config.yaml
num_hidden_layers: 14
hidden_size: 192
num_attention_heads: 6
num_key_value_heads: 6
head_dim: 32
intermediate_size: 768
vocab_size: 2408
hidden_act: "swiglu"
norm: "layernorm"
norm_place: "pre"
norm_eps: 1e-05
positions: "rope"
rope_theta: 10000.0
rope_fraction: 1.0
qk_norm: false
attn_scale: 0.177
bias: "none"
tie_word_embeddings: false
parallel_block: false
init: "trunc"
init_std_qkv: 0.0272
init_std_o: 0.0
init_std_up: 0.0272
init_std_down: 0.0
optimizer: "adamw"
learning_rate: 0.00162
lr_mult_qkv: 0.4
beta1: 0.9
beta2: 0.99
lr_head: 0.00658
max_grad_norm: 1.0
warmup_steps: 211
schedule: "cos"
final_lr_fraction: 0.1
batch_tokens: 32768
max_seq_len: 2048
doc_mask: true
train_tokens: 197600000
max_steps: 6031
dataset: "wikipedia_en"
MLP neurons of a small language model. Each row is named by its layer, matrix (gate and up: input weights) and neuron, and shows model dimensions 32-127. Each number is 128 + 24 x the weight over its row's rms, rounded and kept within 0 to 255. Numbers have three digits each. A neuron's up and down rows have the sign that makes its largest values positive.
Before each neuron's rows, "fires after" lists the tokens most often just before its 100 highest values on Wikipedia text that the model never trained on; "fires on" lists the tokens most often at its 100 highest values on Wikipedia text that the model never trained on.

fires after: "H", "S", "f", "m", "F", "h"
fires on: "and", "ig", "amm", "ath", "N", "az"
L6.gate238:139101144121131103127117088134153129098083115150097127110103095172120147101109113140165115124087111128131128153121152126080123119109161181133136089113144079107127131084134117127131143138089074104105099143156165137072086117140111123132128131097135120177191126127170150105117111132171151131
L6.up238:112089101117126100161098115142139098091132148147131151165107132177126179123118159062100142135153153126151120120153124140111144155129160122179119140137110102101122144093114163115152119087126104151159109135128152128145100136111129136134070137156102078121137122124099142133101161129105103170

fires after: "8", "0", "6", "\n", "7"
fires on: "–", ", ", "- ", "el", "ill", "ther"
L9.gate173:144154155082103130126153123136141128095104144129085089132129115132151147125130107186119159112100124151125161163085126141140122125144201144176158138110121110095125148145180078120093161108155120156126123118152147116103114142162130130112135116125130132114158107163116134114116164142127065158
L9.up173:111090102132123155140116123162108108134101171137158151134092121173149098114131120104128131104104146157148150141158089157147109109119083133164124111138103138130129170114125103118124164097115176135130156123134158171118150111112127099113118090182105166129169093112141118093094150122120110134

fires after: "H", "h", "z", "ph", "k", "w"
fires on: "a ", "ab", "U"
L2.gate452:151139123122100116121133129132159094129117129116142165174125094151167164105111132120138125159110096124150146160128131162123123171120146126122083098153128118101146135042158120109090125139092097170110116134163130132108166120088159095142118119138135104109139152156153105099133103140113109133
L2.up452:096112108133141100107145109166115100143106101125113132080142150124117140120101125099122177103116115092140117166107111138162162175151093111087140107108119151127153147141140104115129115141150104174082133114137148154080149177141150194149127117150089091120130125137103130107160120148121107126

fires after: "T", "D", "d", "g", "G", "s"
fires on: "al", "am", "Ph", "um", "ac", "at"
L3.gate194:108122061120152121136091146110168150179123166128097103108147124146145109133134132130133085111112112148111157150094131095156124139172135168138137081156100127142108093118121152149149145145158130127138136118119172087151151105112123085114135120124126164133103076115144108128111126134161098097
L3.up194:123115137136154121160137136128157116150138127137127150110147110134185094103169153112172131139150150130120095148117121143117116149117103083166129117154105134131110135152119137064113159120103146147101113182133120161122147142143142140133139141126128119104175107107112131091075141131140117155

fires after: ". ", ", ", "- ", "\n\n", "| ", "the "
fires on: "U", "I", "A", "Mi"
L3.gate535:120091158129145108153136122146122149174112160150153116126173137138186148107149116100156126109095089118131118129106114154165151086090105122102138110139163120156136124099110173149124093160134103128141118133132108124129086147115129111117152115150120130113164148107122115079096110109137134118
L3.up535:105162110161128124122139136109125107085078113102124119101121141138127110177179143124116094168128123171149107115136134132132125149088140104109130110144174153176105089047143117105125114110143102145157119114131121113133121127128150133087120108141139095105145167174158126125087123139146124110

fires after: "G", "D", "N", "H", "T", "C"
fires on: "U", "E", "G", "O", "CA", "C"
L2.gate11:160148125127140153108143130128124167139163104099145163133089097100137071152157108138169129133125133110146140182122132132091107124084146134097075102121134096135082150127132109107081156182124107134105117125139120157153142163170152198153071113133132166147119152116151129117121139128155081095
L2.up11:118127167127166124167120141132136117107119151146132164140121126150087132115117146117150120132090120154131080149144120132083132122137089152167124125122129053113161114107167114110126154164170150127131150119158134139138125099133104163136082134128122116109115157104126102129129122144189145117

fires after: "Z", "J", "K", "D", "z"
fires on: "h", "in", "am", "n", "le", "eb"
L2.gate254:169138130116129120081122099158164098139111083120095108126128178119099083123154138143174115092126111171134128166129174112089102097125143106118118146137143129102128137102121132141150136164070133146102122126094128166109087164151140111134120089140120114103149095145136154106115150161131123117
L2.up254:145123122089144145144126120145145110161129124145141133166120139133083112154151129121159146093085146120120105096102134177142108115147116131165086137101151160130118135136123144128080153120129158135108136105122110158101138086120087120142091131144115174156126151085111147132136111131092149110

fires after: ")", ";", "one ", "age "
fires on: "\n", "of "
L6.gate485:161090108139135143154137200140158131125126128151127112116176105139148136100167132149124110095126122103115150139108124150164115165102138141137090109139132074121108166158170126105137127088122121162142145115160136146140102122178132134124114097126102147147167143158127118098138105135185112100
L6.up485:155134171103082152133133090103086117119162126135144108088100098144168133142140165099148124131153115128053127108128130131151122092135123100120133122133098151075163126112125147098142115122107113162167131102106155119135157135134206087108123187153148072122125155098124101178148123116132097085

fires after: "S", "b", "gr", "H", "R", "B"
fires on: "and", "ant", "end", "air "
L2.gate670:108140159165107135114097148115124144105149151104083125147106134174102117150117101135109149105129143127178101156146153135101099107100133120130133113104127110173177104153118129104114142104092074114114162105133117151100123103145100120114146151119092129113130116167133201128122151142126099195
L2.up670:078100098137105121145152125128096134119104108163120121131153117140177114121068122124088099138140093108089138161132126140102116165107098074180112141166103130112126121101135103077185155118159112135154132146156132126134140106133139115156119147164162110130138130156139141128133142124113113150

fires after: ", ", "Port", "it", "for", "leg"
fires on: "and ", "ed", "is", "ug", "c"
L2.gate574:154125161162135137129117129122158133145141091140121176125085148092110152156141106143124111119145131129103079115132123115123083100113128159111115125122106144116121124105159136168152105127165155117103126118117113160123120153128110148136146132140181152119113219146103135131146106082085116097
L2.up574:120085107118103132100104131111103126105137117101090143122123142140115106114090113102118099140144110158118125171158119155147137131147146116108126087096148121152115093135150108110065128085167106114173130117115085134144139138126132062099099172122157144168132140131128146098152123171119103116

fires after: ". ", "- ", "\n\n", "==", "B"
fires on: "Th", "F", "Wh", "B", "Wi"
L3.gate737:099156137116141141138138134118120137108153131146147153112139133165175119159110114119168094150099109091135113148155136154096128172096147114165111088128161124166135119078121115126133117121102079141150117101173114126130167146128164155119130136152064155161159156129139134147098119119109104065
L3.up737:140133135171150119161119138129146112111112178120142153123173068137101150130142123132158072137122110141115153109123097140174141115079088140142142122087169105143145134144119128121122120105121152096149113124103140134130143092128120111144147102086101160097168170141094102132147136117183137093

fires after: "B", "w", "d", "T", "Wh", "W"
fires on: "y ", "e ", "o ", "'", "es ", "ite "
L6.gate523:148137113129139148113128162155110125117119160143095121125165118130115134106140124127135127187119116148127088125125080110153148139148133196122129139114122111135120154086123116160113162161153112165117130120148120132112164106165079099151111148136146104125122107110155133107140089097130117096
L6.up523:113074159126146099122142125113141144130154157090107089097139138103131120077146102139147126128128169166128154160098134139087113122111126139143141118145129130150139152160076090108145148100136136076123108138138159110146086137158133147108146098102125100127153150120147167082159136099154078137

fires after: "F", "f", "Li"
fires on: "ig", "ail", "oc", "el", "all"
L2.gate617:108134158099136141085121103130153095135102140127082147115167149140129103093112075092094135145179139124166129124134095104123099144156151117104172136128146131126103117099118104136130107125085129122115139150150129125144122129160131124129107157157106119114118162110130133141063141127116114149
L2.up617:107114152095112159152125088160141131126158164100148153143105138145141094122104092089147121108070113148128145146137125142137148136109161132124136156104129119156155140128104138102146089108088143120132129131120102070119099142162131155156054136125095095128162140118151114107093123144146136131

fires after: "h", "f", "a", "H", "B", "i"
fires on: "ol", "av", "om", "rem", "el", "when "
L2.gate92:133107108102127119148130079105068109118148166073121150131147119144136141122105115095087102144139114149159170141150098138127140152102108091166184142137131086103133175105107112122158131141126138162175095136159167126198135122080155106128115142130134129145140168110139120149102130136104162108
L2.up92:123125089129115139130124096110126085165152089123096112081218132136188114134079143160133126142151153129094138159146138150106172112107107142191141133142089098146095146102125145113134107091146117152140113118143152078152110152107164121114143127139149104128100148130166136181077101145149117129

fires after: "of ", "for ", "% ", "ed ", "with "
fires on: "his ", "had ", "her "
L5.gate405:098088112091136102133131155101112116132119156119122143101183142125134120115139122078108114107113129077137162144156109112121153149165114166127105113092132127126080117100139119122122149110113102124170112138154089110098130122144147108151125141156152188145112135119125121087113142122129099132
L5.up405:152140162128123112083111165150181107095133090156123132074107162121157149057179117110129126096107138132100117112105134172130138153102156120121112150145101081123109123140090142125136172135114159098161140148111135179135167072130108168107133068139093140125119089137140111162150106106133158145

fires after: ", ", "s ", "er ", "those ", "z"
fires on: "who ", "what ", "uk", "she ", "mi"
L6.gate710:108100128181163102109139145123112132124126169156120099074149103158131135120112101151076163111173101096146130096123135113123117105159162124153165138086146140076109137143132110173132109140116146144105128123125166105183143095135131117125181146109123113101143118110106117130169168124162133159
L6.up710:154120150134158123130120145142109137131133114128148134140163126136169124127122114121146094150144131149119131133141113135169125119129125161114081088138176121170168125118098140155155113113104103105113128157136114106097090097099123147137129154131110130144133107044087125108166118137128097138

fires after: "M", "p", "L", "P", "F"
fires on: "re", "en", "ov", "ok", "c", "os"
L9.gate564:170131153134141147143145130172150086129152139100078109143076150151114094139111120155134142172166125110126168130099152144117172118136126108132084097116117084122100123119090128092127106125087120139121126089168104121121095096168150129119170084146113123178143136124151121124101126145128121093
L9.up564:139118155132091108127113119175156100107126155179147129165136120147159091158110121109097107143104116129115126138148151100124136178131142081078131136114108158155150142150131169162106128131111151084119138155090081115132112116145116145102210111139116144111121109138144141147124150141105116109

fires after: "F", "Sh", "$", "C", "I", "B"
fires on: "er", "ar", " ", "inn", "d", "c"
L3.gate433:094093081128109150115118107162164126115141166127157127164083112128155106150108105156144130091098149158119147121076123170134119135092129153155107113083129092172106157124101163116124134132134086134117126136107153102121138102111131143150145132109127092156163128123135113097092140127121120110
L3.up433:094098126148169105121139143135138101140129140136148170118102110129153089106137153157127132143125178155115149140094110110159156123153081124115115120158156150123108138142181144153163106089089133154092115155091131167087122099129108137146141155105116123128119138126123101138107132143118094125

fires after: "es", "z", "Z", "D", "ind", "ug"
fires on: "h", "if", "g"
L3.gate104:150133122144156123127115127111137121079114119136107144185096146128080115116128105115167065074115124134138111099129143149098091077084151132113134128156089139127169119100135137123113150107072119126119158124066104175142110149166113139146128122174128119135146142119135171120130123131104159100
L3.up104:170133115120154137127137101098119102165148127160095092155125181121096175106174136128114151138137162096102105072091139132133108102148129146145065087117131133101140114117113148104084158146117128157067122121102146170102127113095112139162118116151121180155131148133135130115163117133105093103

fires after: ". ", "\n\n", "==", "\n"
fires on: "Th", "Des", "F", "E", "Un", "O"
L3.gate19:114097150156144116144120136113111158108140148150140171153127083128165131167157089140160094118097113126140084119120127148114142126096082134102126097117169119173143161131145106094110132147104113143141131110143129129140114141145100129129139133114085108106171159135144137118068105127146120085
L3.up19:129114129099128132142107118172121177130128165112166152137136074117160116155170118114155067157098132087126136136135122129105145125106093131147145136117169114135173150086134147114148115136101124105177134119132099150132120151124119136118122137086086143115166162110134104135116141110157126097

fires after: ")", ";", "inc", "site", "od"
fires on: "\n", "re", "e", ": "
L10.gate298:140113176182120171105115138151145120143116111115097112114114118133110150146136116165146133134087148131095115130128099123162100086126135164127136134179073125153097112150129118135113115153116161097137141124119145154133040134164088187131155123107120147162120100144132157139093122143162110116
L10.up298:156097147119147145146113100124148124100111128160138104105116169101094108107145129083163127127122141085129145124120154149130140103124135124134117122132136102099165119126149154135104135165102114124138137123136158115089154115061140152142146138117089132176138133102135100113138162147149113093

fires after: "B", "F", "C", "G"
fires on: "I", "B", "oy", "O"
L2.gate371:155154154119088130115133167148115092115146150112164123172106099144157092096118119120109157109155126102149145155122127128114134114118127116144073081095111110168173107101123151089113135154107111121130110140153136109105136073103129172129131144153104093132148067135135145147122105121131083130
L2.up371:142105121143128130152130093132100151158126148143115134153120156155127092152138120143138107131135120117095140143102161146113123134162127139185104139139139128139137115143133127121147141184154148122121128121159138114103109099140116077144102124091155123088126131080159143128087141123084135149

fires after: "H", "h", "F", "K"
fires on: "a ", "a", "am", "t"
L2.gate112:096104143110138117163107119085106065109115117139138111183131087140159149119133088136122124122135162099140116126135142163127157132129103166167136142122106099119162104093125150094114123148096088141153131125138151107113146139127117098141098159116131106130185151140121135133129089137153111158
L2.up112:120158133104174126123126093109116124126101154159155109122127135133140076062124137105140102105077143135156121143115151143150141129155099137136115062136118141086167136155141122153132148168163134141172128135168151084119101121129153162144114170133134124100129116135145118138107135135155163120

fires after: "T", "P", "S", "L", "R", "p"
fires on: "E", "el", "os", "al", "il", "L"
L2.gate638:148127159130159143122125119131061114190128124117105116138108117195107097185142120140121158141135109142142119082135150143113098151120134111153155123129133110147109111178079107123117106148085128153133139119140106138152099146146089148133094135129167094127127095085127106115109112149093136154
L2.up638:089112154088176118160107150139150119094085097191115142153131141115131097073098118095122136095088170153139107097109145127124126146117101113156117097097131163096146080096104110160124134119132138157133130113097107104148131171148112140139103119161070147123137117127125155171151145114093127124

fires after: ". ", "\n\n", "- ", "=="
fires on: "S", "E", "L", "I", "O", "Ear"
L3.gate541:131113154124126133128110150105142110106150124140175113163132116117157112145112104162157113191095127094085153149118094173100106136112116138166135114091160129147174145105098143125105121141137139167135134118125098129143143156130112102086079156131136139116116113119145124136110095119120132097
L3.up541:112158113114138152099135084099121097143145120088116156151142116123110137145144133163134049126086101121127103145111126106145142128124115132127128115169149131101092143109143144128107123137095124151195126126137114126156142159137162124133148142101088102124137140110119149122135160085187135118

fires after: ". ", "\n\n", "s", "p", "K"
fires on: "B", "L", "or", "elec", "N", "See "
L3.gate218:146108104116158139117135122132118099096126138138104152129170164148125126154127118148184115120155128114137155119140120145052117114099121116127114111161130144150132111133114131119138127109097129140177113106163084151097130104131153160141174122087104150149152086117160138156105123076157190107
L3.up218:128159112160137110100119138141160105111114135099087100155143113140126146186161117143156145158115109126120115161145121139111131102066075106138129113112158128109136178102080095129085119144140125126150138143151111118158124116107140141111110105128126105129147124168089174142072151122151153114

fires after: "B", "O", "$", "CA", "at", "M"
fires on: "\\", "form ", "A", "-"
L2.gate720:114119117125113133109124137112129127088109145105139131166145051116100130107100109119127147121089101132082106148132128153170159143115105140128088098089167106136147174115092132113135166146150122121154160104121108137130085079109090152150150161131129140118160135086139128110128162142144144152
L2.up720:103105107099160140137127123123079098119129102108096117143138135125117144101134141141118146153156119077165140161137123115128154118150095123146165086179116106128151091141127139127126150141115089093148141131153145122164096144141127099142146109142161063132132092157120127159121138187101095173

fires after: "\n\n", ". ", "\n"
fires on: "===", "In ", "=== "
L7.gate170:129097137132108164104119142106143126110150120090101143146135144164110124131137082157136085157141094122134151132148126126135119135154140115170085129121133152162141193138137106062114096134129139127142148118117104140115126173129160145121134144176145104150146160119130161131092114057089094118
L7.up170:126151151075172130115118173110113178158135148126119107066115116095130111110142133167089096148198150109134125123141144104139125162104134076143094156149105128163110127164113117112175128155117136129136132130112092137171155153116091149118093152147113131121105153173147164112136119115106127116

fires after: "one ", "number ", "% ", "mu", "otal "
fires on: "of ", "ch "
L5.gate273:115110140156128116108112179114112174139118136127120124110104187135144167138124141136107124118137118114116105162147170145098126133094123124155129138122087087045126113115157094113143093136173086132151111102186125113118122143135133093143124102154145140109166175208111143135117134109102126116
L5.up273:091126144120103151119125079128141104129116141166105117113111141150159131127155150123087143130134140177098103104157103109108136161127101134107108115193154131141118164112133112102116073124106124184133132140132129109147117080149124149144048120130120096156113099130163070134139133127122113135

fires after: "'", "Wi", "p", "T", "B", "I"
fires on: "th ", "t ", "ite ", "o ", "y ", "f "
L5.gate764:115109123155106115153152162125131146134152149167126136141167111111131106188136131079144115151128152141124112156105155132162093127173145177150113135128139129120107099129145091112103147152152119134124134131149186100137102140097097106115118125136163142117127150130150124142138099079142083148
L5.up764:086160175154125126112152178133154099126155132142097141094156151126154098142114123144137144183156136110096122138122126130103093138129152173136157160135108177135163135115117101104128136135135099123087112116131153125126121107138141094108121105117178128123141169160078109130128119093140134100

fires after: ". ", ", ", "\n\n", "\n"
fires on: "B", "A", "Al", "F", "M"
L3.gate239:147128139136149138137131135119108124082127140114054154168169094163131165148144107151164100091119149124107112173104120172141122115068110095143160109122127114168167173147120162138128137132150097166145138119123164151131138125124109138132119092130098155130129157106108133148069142125110133100
L3.up239:153078157130137128107131093128186092133151100113099163128141129117116133164102119154127173139152134107104133101142162093101078119109176120106112126102131124132117141105101139117125124151141111123099145156116155138143146137133153140101121108138182128117107097175115140126113157132133099100

fires after: "h", "Bra", "Ad", "H", "ro"
fires on: "am", "z", "U", "or", "á"
L3.gate655:110125154090163135146134122122108113119136137178113184135118132161170132148103170138119137145124085139133116153145151126102128154129121133119089163157102115136143072099172169123149102151126116134130129148169134118138124136148114102085108141106166152138146109166125152189148119130109106139
L3.up655:100127137139181114159118099116074103129120151137138144128149127122141162118151128096107116154095144139104095123128117161127167120077138125141182134162123164125131141094192132095146085130110093136135139139178139121098115138163127153134128111145132090147178176172135162142145113127123150149

fires after: "I", "K", "H", "G", "Sh", "Y"
fires on: "a", "am", "U", "as", "re"
L2.gate417:132110138146170149142123092138116114108110108105099125182157145117168108123137127124128100169134164131136142150127119162104135138134118133154126111144124149122135161090161194138142121159070120158181122126141147097159106074120156106130148131107173104142158078134159144119096152119143127084
L2.up417:139157112123107136140124116091125126124109124121152142144105113129156098069174145099131104116100112135167124161145130162151127098141138100094082133156125089128179137074092151077072146134153152128127130105113183132108166174133122133152132143130147115078125127102102126136116142181141114148

fires after: "\n", ")", ";"
fires on: "- ", "\n\n", "/ "
L5.gate766:153123142105113148112103086116108103122095109128139133112155105131089134125133114096190111116077151097131119114126105147087134136118126129155159126140096114141126141167143133103152184154104121162110125111108155152064133136129149143139132169110129146133125104152151101062107079112128122109
L5.up766:119139122108110134123109112143145158092111061139104149123152131107153138153154160127131153150102116114101116128144094158155162101101110079132156094136125070089111133148107119107117125108125104126127136093124136152147144125167132102120136140112133111135115100136139144146111048140115128107

fires after: "P", "T", "p", "S", "L"
fires on: "ic", "enn", "it", "or", "ut", "Bl"
L3.gate500:120118124150129145114140091127139094117103090114072107152060178152111129116112106181168159112134165117120117119115152141124144148084144136115139137118118135142124109102106147092114150139107156172109129101065162169146118116127164131087132087153111129141099096128126156131133115125131087124
L3.up500:121172141137163151153083100155155138112154129103126143136145134122170128139106094124135074129110128114158119103114158152101115108136100108119163112123148178161124127107143155142138128106138121143141162127099135098126114116130148093047142136127104071138116125133121093100092130132138117132

fires after: ". ", "\n\n", "\n", ", "
fires on: "S", "P", "R", "L"
L3.gate618:129134155112144133119125126112152110139161136128098147149175142144122159174112119151188130132127112130162144104107145145091100092131145097123146141104127161143124196119136155102120114142076148139152127128110079133122129143132132128117130111099117124138185097147147164149080124051112137089
L3.up618:128104143079116095124107161123158111098141127075118159101141155182126135139150121162164140113129145136122168139148135145150135130098140121138127124114152158173105128134090128124144101129118151129149136140090103163151169119167111171183095086098102153088139098124151151107124112146121154139

fires after: "\n"
fires on: "- ", "\n\n", ": "
L10.gate486:121137115115131129149120145163139124149152143108106142142138104166108096131154108147173141118070125148134144146121105120110134119141115142131149065142155114117124157110155128116132174128107134116121134128115116115110108180123113137099151124147085121145169085106114109130100108105129113163
L10.up486:144129117154092142147130109149111126137182106140105204131105138130148118152189135133175154142114163114133146132149138120126103093111115092118109127140113123143144149152107137134105125141144103096153141129153140165099109143125042123088136167138145115129153142089148151148105125135104141144

fires after: "under ", "served ", "of ", ".", "ed "
fires on: "the ", "as ", "\n\n", "its ", "a ", "his "
L5.gate478:129112100158122140133132134111144134107095150092146125111168115104103143112083124112112119143157143078117097130148164118159131146109147108169122127151083134114133123099107116146141106128113107136157126099154138131142118090144151095138142167112123123080137139195145096163146106179117130106
L5.up478:153109102146167177153120075189139133139130138107166115125093113133107138114116122160121151094135130081171114108118156117125127123112108115143070091136117118107117145142082112111130140151175090146126098120152113161119103128166121159104099105139108126139133116146117123118139120160142173075

fires after: "f", "h", "P", "r"
fires on: "an", "av", "us", "as", "am", "is"
L3.gate764:092125147110114122093124132154095064111131141143105133103160126127133110162129133140079100068117100186155134120145145110138134163142143146073098168105113095132185133121146107113172090151115123139151130140145096110104102153166111121147116155134130137121150114169129134163116123125130157143
L3.up764:097173176119170110119125103165127095098122147116099121126104174174120128156130114148144107111156132118106127119157167139113159143105119105134112130132115110125171139073164184112148088182096111145135136129157098137116118150126140099134121133153075095153169165143147147134111081113142168130

fires after: "T", "t", "Comm", "m", "P", "comm"
fires on: "is", "enn", "or", "k", "am", "mer"
L10.gate86:127158136131156140100097130091133091155162124113075094149130138117143137169100104122130155096127116121142123136136128134102100133092145114158124106096109099152134124115079113140122155156122154155124152133132149146145137133100170137145080111157119119146091134105118117123149131130150130158
L10.up86:108137111112168145153118135140167094135112087125167136121163116136130165144134136087114132117120108110130126101126136160160158110149114132151079134162141154124108114123158129140093090111135210107094164151106123143105128139101128110107142120157105119152154103153125097139155132124164136149

fires after: "D", "W", "S", "(", "St", "Z"
fires on: "in ", "on ", "re", "born ", "ind", "z"
L5.gate165:160135202143135148161155101180123104100117138141115091148107162136117117141145110162134133115106149147143112166109185135101099095130124142115182100130136114141141172144116114167079099172092112125130161120125124150156131119121142096143142104155101103160143097113121119154113119105155117110
L5.up165:131170122077169079127097136138131067125129132127137137113144113149131142121124136135089104192127150129134086144116155158141145129146153129125125131122113140131122140104134129127109135110124161131135120159099133141147130114132097117119121123122136149114135158110129092135179118102069122165

fires after: "'", "in ", "of ", "and ", "for "
fires on: "s ", "his ", "her ", "' "
L7.gate546:126114138085113128129126115070129145127132138060155137110148196112108159098087107105121120130176113107103141151086132148100133135117145143146151158071123102119118166157153153130080115113129149128167130119126100151104129123121126129137134124110140117109117106127108170173112166136138113083
L7.up546:159081129083133152126129127100135122127135137100184164119144186112126122086123107066147125153152120137100165120090084088116103157135141134086115136101113097118127116169134114162108133117122144127115146111152105167091152113110110117150131133144124151129121127116122144168132156138126133104

fires after: ", ", "2 ", "7 ", "5 ", "4 ", "3 "
fires on: "|", "and ", "m "
L6.gate78:141105128170113116107128153146106097123138145134121078098154114099149122092135113095099159138128172110122138115117128133137090141100161153064134117091087165133172107131129111161130122157095093153142139121168144165100113142100159124087122084133109111119117085127171117152147073085135143107
L6.up78:137157106159127127129135085137106118126095179131110122121117105144107140120131104120086099108147121160071105157105152116190118100149142151168125119133130124131157080094157177140096127153132109114149108159111158140123088136150154108119100132102125162090133151152118133122192145113114080145

fires after: "f", "F", "re"
fires on: "u", "av", "ti", "und", "oc", "ul"
L2.gate679:099124152163096146088144165131112149112137144138134101154126163148180098144108119133107108114165112129122117102152083141109110096126151111121153093133133172153154151123135112139145046155105087136127133120142129121123151158173125152121115153113122103156165167135119144172143092115112111131
L2.up679:133140136155112136088126122100158092170128125124101129145112120128149135133159099081095135143100114140136101144154124106099130126152089139168167153150131084127142151095167127178134104163121131117126133116149099080133144120146183131151101104151109125120139147167136124119126134122126110132

fires after: "P", "p", "M", "m", "T", "s"
fires on: "ill", "ite ", "enn", "ent ", "oun", "Rich"
L3.gate477:093164144108144159156111151128164101148120114133137109095143153136112115159082120125124098107099116139123129135146122120106120162129135118094108138156088188140133150135119097112119135156129114145110132114130161145128119153112117134114122134109119111152127148168135122134126085133142074144
L3.up477:093134130126115136129128173088114107120173164132152103079144152091191097152095112141124164127133133145059137148138162111137128107115116123099131109118138161126128103134108141075143147173172135102145125101106122095092094164141107142132122108134176112108150159160141184199122123114132113127

fires after: "it", "did", "Port", "ent", "pos", "is"
fires on: "ed", "ate ", "ug", "l", "e", "si"
L5.gate538:149105110153129184121105105131092150129118092136161137102103105137125124118101133097134113181154132114148108119132109117105099150153180148159126094150114138140118152131131100100127134092146145138142148108165110163112123161134129120127111159184169180160124157139128097102171094115086147082
L5.up538:127138104151093121087138195125165128180102132141114119133119147104101112143167115116149098122089138167110090160097126108178124118119123138109154182084119095128106137120189096157104141083097117113125114124121101155168133121156145104101141143107123147145130123129098122180128121139122109157

fires after: "on ", "200", "201", "195", "198", "St"
fires on: "8 ", "6 ", "2 ", "5 ", "1 ", "13 "
L3.gate228:110119136132111142151140120108126124123162128116136159141110105129092172092103116135108154143140096131164123136123136132137146112076129146157132074145101141146158147099126106121118110136167137165121134126174091086147127116146134160113186158135141090202142110125116141128124165145152163132
L3.up228:112103134148123133167127119122153102095126084114157145182103096133078143135117110110158137169149103114132138132120131121147141111126134137146113108094130130135121134137125092145150146120133137179112120152173111145143109133126118141136149122138123131164118116119099114134110150164129139136

fires after: "H", "f", "h", "F", "M", "Ch"
fires on: "av", "el", "or", "of ", "er", "ain"
L9.gate233:146192112138147165112140134085143099105109152153127159162154136135146149164104128150102098106137130149116131135136117116148112126179137153128126144082146113113142143109123179107108083114095129139101103144162133101103145105092123140143120132132102095152136122099142188150117130129170098117
L9.up233:140161082137097116153139104141126096119105147154169119156144096084148125128141142141117175128156142151074141112152093136131166144134130153187124111141083100122115157125146161096167151119132176147105117147141110092133137172114130133099110120141179080139076132070119148119132087128146094141